{"n_layer": 10, "d_model": 576, "n_head": 9, "n_kv_head": 9, "head_dim": 64, "d_mlp": 1728, "vocab_size": 8192, "activation": "tanh_gelu", "norm": "layernorm", "norm_place": "pre", "norm_eps": 1e-06, "positions": "learned", "qk_norm": false, "attn_scale": 0.125, "bias": "all", "tie_embeddings": true, "parallel_block": false, "init": "normal", "init_std_qkv": 0.0244, "init_std_o": 0.00546, "init_std_up": 0.0244, "init_std_down": 0.00315, "optimizer": "muon", "lr": 0.0102, "beta1": 0.95, "weight_decay": 0.036, "lr_head": 0.00562, "grad_clip": 1.0, "warmup_steps": 200, "schedule": "wsd", "decay_fraction": 0.563, "decay_shape": "linear", "final_lr_fraction": 0.0, "batch_tokens": 131072, "seq_len": 512, "doc_mask": true, "z_loss": 1e-05, "train_tokens": 873800000, "steps": 6667, "dataset": "wikipedia_en"}
MLP neurons of a small language model. Each row is named by its layer, matrix (up: input weights) and neuron, and shows model dimensions 224-319. Each number is 128 + 32 x the weight over its row's rms, rounded and kept within 0 to 255. Numbers have three digits each.
After each neuron's rows, "fires after" lists the tokens most often just before its 100 highest values on Wikipedia text that the model never trained on.

L3.up1458:173164076109142070116180111139134078182098132124151123154118141090159095125112197133122116135157192143109066151152174145107143139179133154142118102102160150155119142106159171165126124174115105106122088152103141126114157141086130141063112114129148182112127197162098143136089125109106146114
fires after: " in", "In", " In", "\n"

L3.up1306:146088112106094140125077087065146087103130099141157126134092098080140162114151155153133110191107149111124104154102179124115157144092131134171112167193162133086156168116095187165126139099119084106133084126140171135125092140132140183092126110115103200180131191125121167171126106157075124146
fires after: "\n", " (", " \"", "-", "/"

L2.up447:107095098086105104093155077141066060123082077187162109129148116124110134092109165152158128168116172150134100156116128129134177121111126115084107107132094139072076134039098178141158145175081103184127154082165116140169147151137122171168139069154124088069140181106157147104101150155129118093
fires after: " the", " his", "'s", " most", " The"

L3.up425:158155106100198112120101115093116125102115174063129103123179110165125092127208173105093154044066072168142134101084119119143126159183132082133169143112135134133103102159156133115145178098123127130137170123084096140107129069110106123142104163178148144138162137131146127137100119134143110188
fires after: ","

L2.up747:137147089118091121102107125102122136100150101093104128131135166123177127066113161116144081125161127110177113173108105155138153120095109159064184122163163129126173199069152112059144108146137102128107144106151099135064123138123135132098128171114091110140150127140133097149139104089130113065
fires after: " |", " (", "\n", "|", " as", " 4"

L3.up1656:115134092147103135131141146161096189100125127146155136091087123142082085167118172152096160107157149118121140122125123090144170101109143078167177130099182149106135094111139065094080092115168186140096133094192121136150187170164153172121122145181143134174094132129134114127161156095110211102
fires after: " G", " w", " W", "ent"

L3.up1634:122081112130094125093143147105122132195173188141145129092109125039146112111154123117056137069106176122119178120144146156125129138125158093123143156152104157146148130142089124076163132124171154149109137084149128120119139125187137101124142142093171107134091108110156136124122169219121125108
fires after: " b", " B", " tr", " Bo", "b"

L3.up1091:138135138197122161186189162175148109132140128125219081074119047090094126140133117090128120097091068094110101129119145113133155132138131138177190081139062124124180125118139081107151123139142154163102185155112088099120120180121162140145123109115174166146115133115137153163087129138095142111
fires after: " |", " 1"

L2.up1584:090132151129063155114107169090065102130097108154174087149091156119133135017131143099143109113092164111191189141171120142111094067152123171128138129143201142128147155129147129175093064162091119128163101168109175149180121096198076126145115121113140114115162144154154118108105118095105110143
fires after: " in", " the", " 18", " 188", " 189", " at"

L3.up1189:083090094051140163166157076099179147121121129146179118111097129064161148134141119082119208108111136086089101114137133159121122118136161124132063142066145090093110194137140181114184117167098078058097182131139052162064141145147157181139087121110146087162139100159122128175118148078111150133
fires after: "-", " De", " to", " (", " \"", "."

L2.up1077:119147142136126117114133093126164073133115106144185132160140157129136094126127163097121135175079116147101121161108113086073095143133115184102128157145119144083181204155088130078157068141102083166114192130102145120159155114109149200099169087169085094139175138166166174179146157121149178136
fires after: " the", " The", "The", ","

L5.up686:109169111106170134122106188106106097082123079191159123140150089124191148150162125066112180104128069112139127157176090134175170135083129137123115184119143120072147182115153114153094129132223137095142125162129133149131186147113122148087112098183110153122086168075149134147187137151116069133
fires after: " 1", " a", " 2", ";", "|", " D"

L2.up1009:157129139099157188144187112093143111150225100132198088126160104102170126173102152143140149161083150100181152126170106090112093145143141108117142186114146124115111089156131139144111142120133135086113139141149074129184147115139051058073147091136126079139153184138179068199121100111113147155
fires after: " the", " a", " in", " The", " e"

L3.up738:141116144122062150142108112116071096150118185114100152110097177107129094133151133167085159109187119152163151151073117103129112137093236119144162146138133139062128150127124144098199125103195112082107150118089094085122116121144189099113107127125155197156115110157141158146112093106109058064
fires after: " K", " C", " b", "B", "C", " B"

L2.up26:172100116162094123129097184186107116156099155138119171136129136153122145060102158102103149123155128128135106109154124120136091103125150142090138166103153081110140114178074185103182083114160157162129120150116107145138106135137132085151109161128119143113157143190109168088151128134100145153
fires after: "-", " (", "s", " \"", " re", "rec"

L2.up1186:145122121134131116115175138154155125143133120122130163107165110199174070086162152095152130080136167110154122162144172128112081112149143113113092111115130107118163090114114144146150071218149166147165151104116187090088117070149137150132105104097117089091119059098024081084151137130167175111
fires after: " and", " the", " made", " The"

L3.up600:143114146126130069111098079171133201126134135106166147168159091199092139183109125102104079120165128163110117147194062102093126157125138118205116101163130142142107153123123144105181117118187147090132159110142094142200106160141164144111126148156140146199110092152130138139180111108114120143
fires after: " the", " C", " a", "C", " his"

L5.up482:148106176130171102089121070114157130107149140148109114135153139166136187109145083077055155118063169121119088147174181124106175106138115124142051103165133132098209110144102099083143082133167150143081123181078111129129144122156132142099096124174208145181114148147137170096201100169120095113
fires after: "-", " W", " 1", " 0", " s", " a"

L2.up1238:131119168132075129153127089158099119173107129147093088161139232081195110126118106116134114132234118133151141131098135121121149153088089196121112117110140070088093144136167159086154153125172161135131124087123067126122137169140107070107162097142110151150094161125128157148119118144160116149
fires after: " |", "-", " l", "C", " Ex", " ("

L2.up1687:155101105111122176101101187105133146141144201056145124098149179124119117175109145127112127132120168107113124076143045126114167127152133097114094072159165149140078103146152124177126123150159153106193106099085110145171193111141134123069169120149145134161162108150088097107119166128150109072
fires after: " in", " the", " on", " to", " for", " |"

L2.up582:160124109118143138107100189118104117129129143121116116139150114151088144148118157127111086091112104162130142141130212149067157156177113071148159109123101177141163090101151099043212150202114148183088163100173081155148123097105107149071110155068161114063135115089162132136173179131090118117
fires after: ","

L2.up490:204108097125120181125109100120103137135141121193103075128141118098175130151142176153102101128098156104204149128082111076115114098131104129135139081174138056110092150102108131153098099124163103142101107182104116089076142125070142123212120167160095118142168139082147101134118132164202172123
fires after: " the", " |", ";", "The", " a", " an"

L3.up47:106088125175140141165133168129138086180180128148156099129106109141191118136050158128116153063140108122153046131124085115149167177145119120159079100184177090138104112134107124155155106157129131108050179103188155165156081124105148051124119132140109140133066145155138097152143124146214157128
fires after: " m", " S", " s", "s", "S", " f"

L3.up66:068164128104154227163136143165134139099122105176164087124153179121166115184123148088123092140155193119068159123120121147150152136163120140146128145145182149119125126120085172132133108163159169103143178131212157118113104165137108174180157124075160223154113173128100143126090144076091157188
fires after: " No", " T", " W", " w", "S", " Z"

L2.up552:134144071133117099125155120172067131175158101101110194084139096122105102121087132105125163106116125108075171114174138131125124142092155181193069123069173126093089108175119170123092110160085155221124089141105134156119123169166089113117070112156112153145118170122083144102042083097125143119
fires after: "–", "-", " M", " Mar"

L5.up768:067027148122127145107078141141146155065079106140088105094156117117130140104155079097135079099131133102095181128104186080114109172102178149140140150135114110121170101084135111135162125172106124108089146155137118099165163092139141092144121174077148112105101159112197141101114080127065109117
fires after: " (", ",", "–", " in", "-"

L3.up151:198159073169142104119095088073163144097087107109143129156151118097131064152152092140140168101124134104160130153177067107151178097151172103178167125166110171116109171138138042101104133106142151106157130140151162094143109054092126168131117153098113209120088178119185099108078106158158082086
fires after: " P", " An", " p", " ESPN", "P"

L3.up778:117091130150117103179197146164092143083132143134138098157140168127178143118095125086126103120225100102138134134124143144097136177095123083161134070094146108099116129158182143122145123136140133165114095060068114124051150102128113139117135082088095139157155143108155135132157093116119150136
fires after: " |", " −", " (", "′"

L3.up1550:140185082092113173134093145134116153154093154139143117085108103067134170113123052155081157165127085124098145146070123147119151140163105086160105102113150123114123173125180124106079114123121175189156123153080227159133107141153128162089161081159135125098128116097144183096089163104095111155
fires after: " c", " f", " m", " C", "F", " p"

L2.up1363:133097190145135084059110155208149141219120093130150130094164111175153108115110180124125148104129137124123112137166101144157083140154161103186111075186115117092176202167106071162130108153173145169160124114078106156118113165138190108125135138161120154127093169162152128141199118160133184168
fires after: " the", " The", "The", " his", " her"

L2.up795:053074156179098127086093141136155149118110077148118096121095153188215052117127098115106137166157132112174138112174101157194062126170127124127060156109079129116192180051147123106145099145145183132076146153141122163122110104133078146096101139178147110111155117153075157129106150172136202142
fires after: " his", "'s", " (", " her", " known", " each"

L5.up1216:143125147147107144174137077112135103142148148089158143151116108102107163039165166113145159093098080125132129150085124099090141137201109134124131098095131127113130088128100171092114081175170133074151169105137121142078153124097150125151080092140188174097160106148175147143141072164158149118
fires after: " |", "|"

L5.up1040:123126154152112189119121105137125175180096176115141097088123070189086112153116097105115167100127091172170122131136081117171159228183097122169098113105183151164145131140124109147092122117075134084118115105216128121136137218122179146118134112127168138073127135098071118120142115118133160140
fires after: " the", " The", " N", " E", " A"

L2.up49:168066140156128146125103125194075157041090140133098139108090129171172097110130087167116187135130125143137127144158128134138155168096173180169148174116157079169105088103150173110085067108153123095088113173136116129188147122105186135131170124135155183128155138117106099146116102184103140106
fires after: " P", " p", "b", " (", " M", " |"

L3.up1719:149097134115124088118147089153145194117178078083165177119128124180136144128123109170086107111117145147148096068118067145127173134124121174137098105143091135064152120157106194134176085154124120151111144137101116116130041125154146163182119115152159185120078058164097145187134122143147111166
fires after: " the", " a", " International"

L3.up216:105116153120138121114109138156135159120130130134133147118116109118125072147097115142126137116084101119131077150083129113164127143136147161113148144127099160099141113164112142154094137169154125163118145117140126086141116115097058083086107153141151116117176132180079164098068117108124139114
fires after: " his", " he", " she", " father", "'s", "'"

L3.up1523:133122127163180155032144126153154124190170172115153146060177120095137149108088148080123152128143085202120097126126133134157135097140063128197116072091190136121115109167156132114134113113134165142144084087103153154099073105080167141115156167095119165084168130116125099119105144120120157123
fires after: " f", "f", "l", " l", "F", " F"

L3.up595:127068131143109171127092112118121165152121141173172138144100127130146121127139093122095196147101167162178124090105182114129141103190135143141123160116127163144107127182134203104040076124157147126164116125159145195083120114125113093092134126133105149106159141134126157144156131157066149073
fires after: " (", "-", " \"", "\n", " re"

L3.up1187:110124201143100140127172067122174159112193111107167125150146079146100075157125129101140066115121125100191138142086120091138119159098145102159102108134081135111108100119128150172163103143167158090155120155125050105104141198182130169163126167145152119140175062145101042148123124142151112097
fires after: " an", " a", " An", " the", " The", " or"

L3.up697:167126127107195123051092091100140160067152140128087165077080126142160102145168122100131090124162079139194152138098111132154171099130126120201165105114149182113130121105145114149151089160171105064101095147140112123116120165183149195207173129127107173183115145156121089126158107095133126091
fires after: " a", " an", " was", " A"

L2.up165:136229161160101138146089182138104157091047086073185139169104151119204132153130135086104173083177132157215180107165140151144170095156122116141148107134147122189083140040103140156134068146091146133121175080122100129080163123127158120148142166118128088101153096130127122143150068125102147051
fires after: ".", ",", " However"

L2.up25:191132148092111166167116108128079104080137116119155112111177122143148117110173155165126123139120105182193107079050130142126064151143162083123133136143141145180068131155172145137094080114150111159086128145109143109163132136162124166069110101126171098108144078151113163178127106135100108091
fires after: " the", " and", ",", ";", " The"

L2.up512:180129076147126131138148171158127119139099082159166092093195100091113150115125115163101043155147134109098177116066122076107185134131124152150113115156151085079098106132147139130133143097096145095178186108121136087087101115085110117090115116118138197115096167137109161104055084075121128109
fires after: " in", " the", " of", "As", " In"

L2.up359:213083161098118129105129185123106150119092136102168098135117123116086157108113127148153091171126136111115105176100135109128092060164102093102121082151128154131114116199149115169160132136141143106134126149107137161066147135080110127111154185176147163178112178093097112156158095129177185155
fires after: "\n", " |"

L2.up1282:137130151087184163201127154147159112130103159116149166058114169123186080132101145101119164134185171090144188142136108118151112121123110099081127088104164116148103130125131217158115142136150128137114160141045153136156165150112113127121108097148129094145134152099128150098171125086139181067
fires after: "In", "On", " In", " in", " the"

L3.up1605:121162094144120103139151149075111137159112121129139186074093198097140095127136091141101128140125076140157096106138082149143157168149069150155156094155209107143132103126165095091129116086098210064194150135118090091142077148133153152106144127124180084129150075124108057136110143110137115185
fires after: " the", " v", " The", "The", " m"

L3.up1559:124084087101162135169152094084110127150162177068110177119126161133173118075196119140111116066120097135106088162052144081137124110156184109141080134164123101092143139119181114074134161089141172121106155129125171116108103074125171147153138132199096221083127078117086141177101149124142135108
fires after: ",", "."

L3.up1601:124120103144142149181150187124047136091138066114077173138133136095145133127132135151104158164083118129147158127096160133122101112189113100132158179142127158138128087149089137145094141128124152146144136117154142126084121130113129182129132109089126090110126106127139132221187176112112124139
fires after: "\n", " ", "-", " b"

L5.up651:120041071146147066171150145175154106113148138128144128136137059079125127121083142148124135163156162103080092120116149123101135095100153102124134167136139094112151076155107089112094192140064122069108141115175166149154147092111234123146157107117116237092141127108094106137122141163098134148
fires after: "\n", " in", ",", " of", "=="

L2.up962:146150151123096128134148101118141147117134117091146165200122153104161097225133149082168133158107100115176186123138124163132024119106118113172085099123092103117113177071139153154123139120124119194130142091082172105169115113081103135159130138108047116170106125161144195072146083087098155124
fires after: " the", "In", " In", " in", " during", " During"

L3.up1534:149092119129127097100167148141151140111148097158110158160091123177077156122148150138107108111168133097177112092152089068115177173128149187149169070099121136116077114126128120162117123117122187172149091148118104102165065140111113137155115143126119170178042121107113125182093126136162169104
fires after: " W", " w", "W", " R"

L5.up904:116103171082131109161149140229114067160102086092119121130080218131090073132138151127157124148147091111126178090147125148082104109147165109148115081143164139113124171132105123128117126178141096114148120181158086119123134146085116112093069118120133151138103117123089159130088123113095129195
fires after: " D", " d", "d", " b", " Tr"

L3.up930:066165158165099148166123146102087079095152107139154131094128157085110113134121104066111128095154107101150103104091138167064138131149186161073115121125202109149083124185126146149138156124085147158126190121166160105158084145158157149115103150110150157133115109216113115125179116131126171112
fires after: " w", "w", " W", "W", "ey"

L5.up342:117122145173072195131169139151120073102068150133111089115127150100157097124135121176072126166191100109092096063127169201158140136086116136154162124113163151084114103125092130125149128181107217139162156160126184123182106067100119088114159149171127144125078163081147092155114114102099118156
fires after: " B", " b", " 10", " g", "w", " 3"

L2.up543:160122146147080164132151166128094157147037178188136161131101079150213124119106103150116196137154125116097150116081169170077120132118063115122183147168161121170053145137138129154135133122179136145147138131097105110133174134171112086133089136158129118086106149138117165120141159191137104161
fires after: " gu", " h", " b", " Ch", " g", " p"

L3.up1135:117090097124110149117124131188123116192107126099131140124129097135181140081116115107106099142145099114081177097102120107061089124110184135165124157156180063108084135153098148129102164131089147152143081118098168147142110061110141116128090123081110164116091174100116208106104112157090159149
fires after: ".", "–"

L2.up236:165144108098103106192175174090068179180132151123161152147132129118144092109159189199068132078114125127095117167123168111120119132124126096113197155085210196125088132159116128133179181110121151154118141093102108123076127131119144161060180127155095102178069121116169145156131157099135141068
fires after: " B", "d", " R", " t", " r", " was"

L3.up580:157105175112132095169074118096191158090132167109066118141140144134181095168067107143136154113050145177142157168173111124150114105161195137093105203139138098092148121111170103106141141136127156118130102138142134152136133119116135138125151113086185094145161101185079081154179121153101100121
fires after: " G", " p", "C", " P", "ap", "p"

L5.up205:082138084136082139131134118075042165157119118190127153150083126065113165124139079091112137123120155119064088112128105152143136085170147137119144093140174143091171122121160147170144128094148182130120160113162187146135088153125117150110125153112118165156112123167090111083156128136131134118
fires after: "–", "F", "+", " f"

L5.up234:122190111101095117094137065168147111140121070135124108170159106166160134107144098141172116211077179083138129055101178125101138152127163090075157115126170172100148117149132144142161110105163124129124091145178172081166143091172143174146141145154129094128149127155096165187134104153082119160
fires after: " the", " (", " a", " The"

L2.up1454:101136084068106123162062086145109090110128125127126128101174135124067128079129170106119164091120107133176122162100115158117203112157136173078085114149155151108124155132152114039184143093131161083120165095090089095139121103141139133130113124101163175088180131181088121118174118083118115106
fires after: " H", " /", " N", " 0", " 1", " |"

L3.up1364:097154169081122183096108147138081115132130097096085120161159162130115178081152090151121088099118135145184113198102149167147160154169086176149099091121192135137156110146192163126138158108135073114146174117137186086051153077051116097173162132123072167164173133084154104131116157144113111222
fires after: " d", " D", " r", " dr", " tr", " R"

L2.up978:144123136121087158164146157114153168097103125109091155120111118126158144044149170095116120117139191151168122032116151133138152118086107140130142111134108100144109165158103124078118101167183092164161122160142171093122103140138137112087101139120162064146143104152096127179106119159135143059
fires after: ",", " a", " ("

L3.up1599:166065088119077129115105075064086163162144120109146101174099110172125115133142140074072154138192161133048106135097124118151171167143190149125128203151136095173088157146089146109176088166190167168150074152103173178141107138147162107105128121105090126088157156119162145102094158142123168236
fires after: " in", " of", " for", " by", " the", " In"

L5.up365:181113109080069114170099177172154173160132145196064132127116078173146138111120132090131115152130155139136112110153022120129151140157156121123117098149167150178101149149075164118159102175170068083156087129114126166132080093147166164146080136109148107169119139070115090128163112074061076088
fires after: " to", " would", " on"

L2.up22:186156101124130106159139110138122117162135109090192084148144128166163115128187174117129153131116127104166089199110126065073157165096162151132125111127099144086154176128172111044114109103104152086116134154113106161067190106097125157185129118106204072131134092130154089093173172086151113170
fires after: " H", " |", " G", " K", " T", " J"

L2.up327:139107070173179151092144147194147126135175139130183044102126063148177137054127103167104095144133202140170117104155088124184143163119175141109149098135135119121153101145134170078185123188072165157103153100143181067117171171201129116096080077137080118134122124140121081148098140102070111147
fires after: " the", " The"

L3.up1012:116140102104194142123143147046123126116183181134160143115132143123134141151129140157126186150111079185141162127102157154146089158145158081108146147154163100111103141139172132067180160116120149150119115125097142122072125141092168114160139110172133120083155132160117113124154111145177128135
fires after: ".", ",", "-", " Department"

L2.up610:103108136112128137161153134129111060146153173119135068103109175137100176123127164128154154091130095092157154189084073127123085177091210165127075113147203153131103142158140096127173070124160128133136074124085140163146128086117103091197092146168046197152104138111123175090113097078104142139
fires after: ".", " |", " th"

L2.up1334:165095101085153123063149084131111136097110092150085109167101079134085074131117124150133140190156079159134108111157149137170132156166145105142092152153124153126167139130147066146190131125067158172104051146147147092118121141135134135139114154125090097123151154154150082131171095123161095145
fires after: " v", " a", " f", " the", " m", " an"

L3.up1476:140146145182107138159111114140158099157103124109159133138136163166171128111153164129151074204111093089160153154161032117118129137143121104134112124080112097128155140153093126099145105178130157147128152122118173119156162085125124101135117126108094076118130144084108080168135137117111122137
fires after: " the", " The", " all", " wh"

L3.up685:095086106095110183208131065104145158141179081118123124156137143170108128164098130062095106120116172131058150053145139184147118090129109141164112137147133039148129120130165121123189219137104122193136125054089121121087131145160126139151082127118144151058114154153059116110120187111117163176
fires after: " in", " to", " of", " for"

L2.up287:198216168157094169153156085142083139127087118089100149139132080133110130205063119113141117181129160127124164051100192152100183142097166126060170083107148067119138108161148139149168152153140122101159194102113102098135167110129164150116123131136066121085143100098175100099181155125132096131
fires after: "b", "\\", "math", "f", "_{", "2"

L2.up600:191140127167149152147118093171114140145166117158136145139093086123133078157178106139132095134133180102124135114125116141133127128067130114175128161105069098120103209132084156135126151144113055115093111080116157117144159130105121165145129121166096170113068106214130097098119154140130122130
fires after: " the", "),", " South", " by", " in", " a"

L2.up398:117106157095114134110143058186055089128146117147124144135072085126078163201169142130130145139157132124093151170059175080128090139143167121129124130160052097091128137227144129138096200132176136152097127139159049129145149118150180190124155140166149111182115117103134170076171138154103176074
fires after: " f", " F", " aff", " B"

L3.up489:110151116099104106161199120163095200109132173108154122109101130120236103120119090130070144128074136121192056118133156106126133102146190100130122154125090132150156140178071108103163143130140111176080167092102154139160139143206119151130144151130147149116131100121051088101095134128109163145
fires after: " the", " |", " p", " The", " P", "The"

L2.up202:120096109129105155107063128164154138136078156115172106148111146094104114097141135153127144137165112148140099143134104080043125087101142148095114178111107165095131050106135169114133086156092176117110162111109185169135160140192175116133110153168171166147108115111105146159161138140087165109
fires after: "-", " (", " \"", "A", " A", " weight"

L3.up43:163073096101120127130122113127140149111126130059144113096155072136187178103076090098139166134116095117134102131169120134125091182169098114161137114188139077081120097126133148146175137183112127101135121133120143128178129127155117118179133139126101099102106138154075104144187185083138134150
fires after: " p", " P", " fac", " s", "S"

L3.up1124:168143145153132203166191129198156115178090210097135099138144170109092178102074109045103119178137136150116124172110124122149037138134152156130166121141105112185080145124158141186145102128090170133182082172083153127089139147129127178078140088081125107188086102111075099110142163119107119097
fires after: " |", " ("

L2.up545:184121101160083108140066109103166142090109147098088114106119130109109133130142114143054148123070133162159115189122121115148173103119122102141152168165102113118124166108141064129109124067170163077093102190149149103159082112109129153144127108191090124088124124132100091143089131090102152217
fires after: "L", " L", " d", " l", " D", "l"

L2.up352:101128135136146109191119098102141159130105109147064093131139146161048163109112077152111121163176106128100126135154136113085156128115193095105154108053178173107107150095140124101177119128118065104124091132170155096138127079114140116095137125109127166120083107155139107163118097115159055142
fires after: ",", "f", "a", " .", " W"

L3.up723:122084121168088140151093135096143138149119189087118107128124137162120137122104150162122095131091218078063119124166171151145107121080180132127148117079152100120114140186133141182111144180125092105130178125062074136197134158149181057093145089135155141167143135123156108108118108120071086124
fires after: " N", " C", " B", " First", " T", " 2"

L2.up605:083091135124092157134084171101125115084195138138085126112150072143161121114112155122110190126124162124154182091103153173075169143123153163085070126101119135091078175180157136142137116060122123113154174156161101157097086128141092182011181121113197164120166173116079134200127130138104111154
fires after: " (", " \""

L3.up1112:139086064171177148089123077120066138123145100151141173137113147170154103135170165071124117099140191114166170138131168103180099136100119042143175154114148145122073094112205102157099127136129155116116106113178145160105095113084093141104124126103073117163166140193156159164133132099098134128
fires after: " the", " |", " an", "The", ";"

L5.up1646:122073100095137160148212134178153142154083104133146151121130155172138122111141085136103160190156081144065120087085100128139157126141138070162207131126177158117114139149126105131098118109139108108180122160121140116192140158197137121163116121153076130112098147136120128145152175104142152173
fires after: " the", " The", " first"

L3.up1319:122144109059157139118122142117054122080186113106157135105156104089169089141173117085117180148115220141168197141122161169159088081143121053135117120161180093104084077126084172113127118159161115128139136093100155162127134145157088151122156150137171040189153140145106158125113083088111165119
fires after: " the", "\n"

L3.up1377:167114083114137137209116174090117143116136098158101066145135120140092131137112183137119129100124130150140151092100112053120105181157122103165133097116158154142119114149194111130170147170166129181101118132146177116136049107085092137132093177122181148162126152138093139169130138085122106068
fires after: ",", " W", " L"

L3.up836:115122136081104161166155129145118180102149109098137118145090136170151150120118113116071116135116136126130113126147157116121091156098109063121114112127134142122107071070119155112131154142111122120089116212193149125077087132088113119152140080192118115122127122111110143103049175118072110181
fires after: " d", " D", " l", " ext", " |", " tr"

L2.up443:073114150171118113153092164114161077134121137091103143096053176107080121100084087117135088169118188101145178146126108116155131120156106159124142125181129152112114178156134168174158069160148103095110086191115115133177104116144113233135119147135127097121111080115130128152141093142153129124
fires after: " at", " of", " in", " that", " do"

L2.up1491:135126130079141199093109160129082099145091113097131099083127146169137188120099091149119147144087090071177142117100172108080209099116140120135165083067107071132126091164123141145135072114140065153197119122098133121146126115064137207126100121135122162062155152124192224126156116130125142172
fires after: ".", ",", "H", "-", "8"

L2.up1196:192155148111103130133189177128109134086079139155114117149126189124135129053138098131078122130114176126149190184124162112071054162124179144112204145077173120155134089098138115096158128188118153150106109138065150154121145127145137121153075180152176105142110090072107144124148105176091085087
fires after: " (", ",", "197"

L3.up801:099154132139089110118118123168098162121118122130137133141179088128183123113086089137156063152161128176107087095143090146153194102111089121152134129114149157116132137078107151105134116129117091082097126062159120151093100142094137082153144100129093067130189099158117127129107133171130181113
fires after: " |", " (", " −", "(", " 0"

L2.up401:149169111130150115149146086139094118114062104166036218113155111142104112099160161101116112108071159197166170165082123092115146125171096111115147111144061125120105149114061103194133111152102149177099143150123105090118140119137148131157164125095101117111195136101110088151144141150140074125
fires after: " the", " G", " ren", " and", "'s"

L5.up1462:084083127115050146132148093095154182126083053169126111083107150116162130099098174110097141150120065086114140135099129178125140166153125189057090124061157128082042179120123200153196135154140165165115057142146115130125087148095155133124034154128104171119144136116155114092155099089097111176
fires after: "–", " the", "-", " |", "|"

L3.up311:099125136148120128111140100160178117127124056085117095139111072097191120110167128073107080071049077125086145064108211106156136117104095128135107147096150069153126119158144134134186152089110166161122114120175098109107129134163058191149120217070196176164139113190164131160180086147096097119
fires after: "–", "-", " had", " for", " with"

L2.up542:163086113113055129139096142135140160120094093139075112088105119048079127071000145178123195139103123154116159137131121126116119103059197160163119136075105168152119077135090135149150117121137160130105118142140108128093150130152108117093093149120134059081137153157132142141188170104106104125
fires after: "\n", "-", " \"", " ("

L2.up914:150152069139138113121124086156078145214131129157094161149158142113145144131131159129098107089133113122151142128126134140155117123079132120164149127139207125095067167167157098159113080178084170073116149167175109080132145115092124168067099165148099099155140166127124139160126149115127134123
fires after: " R", " r", " K", "R", " Ar", " J"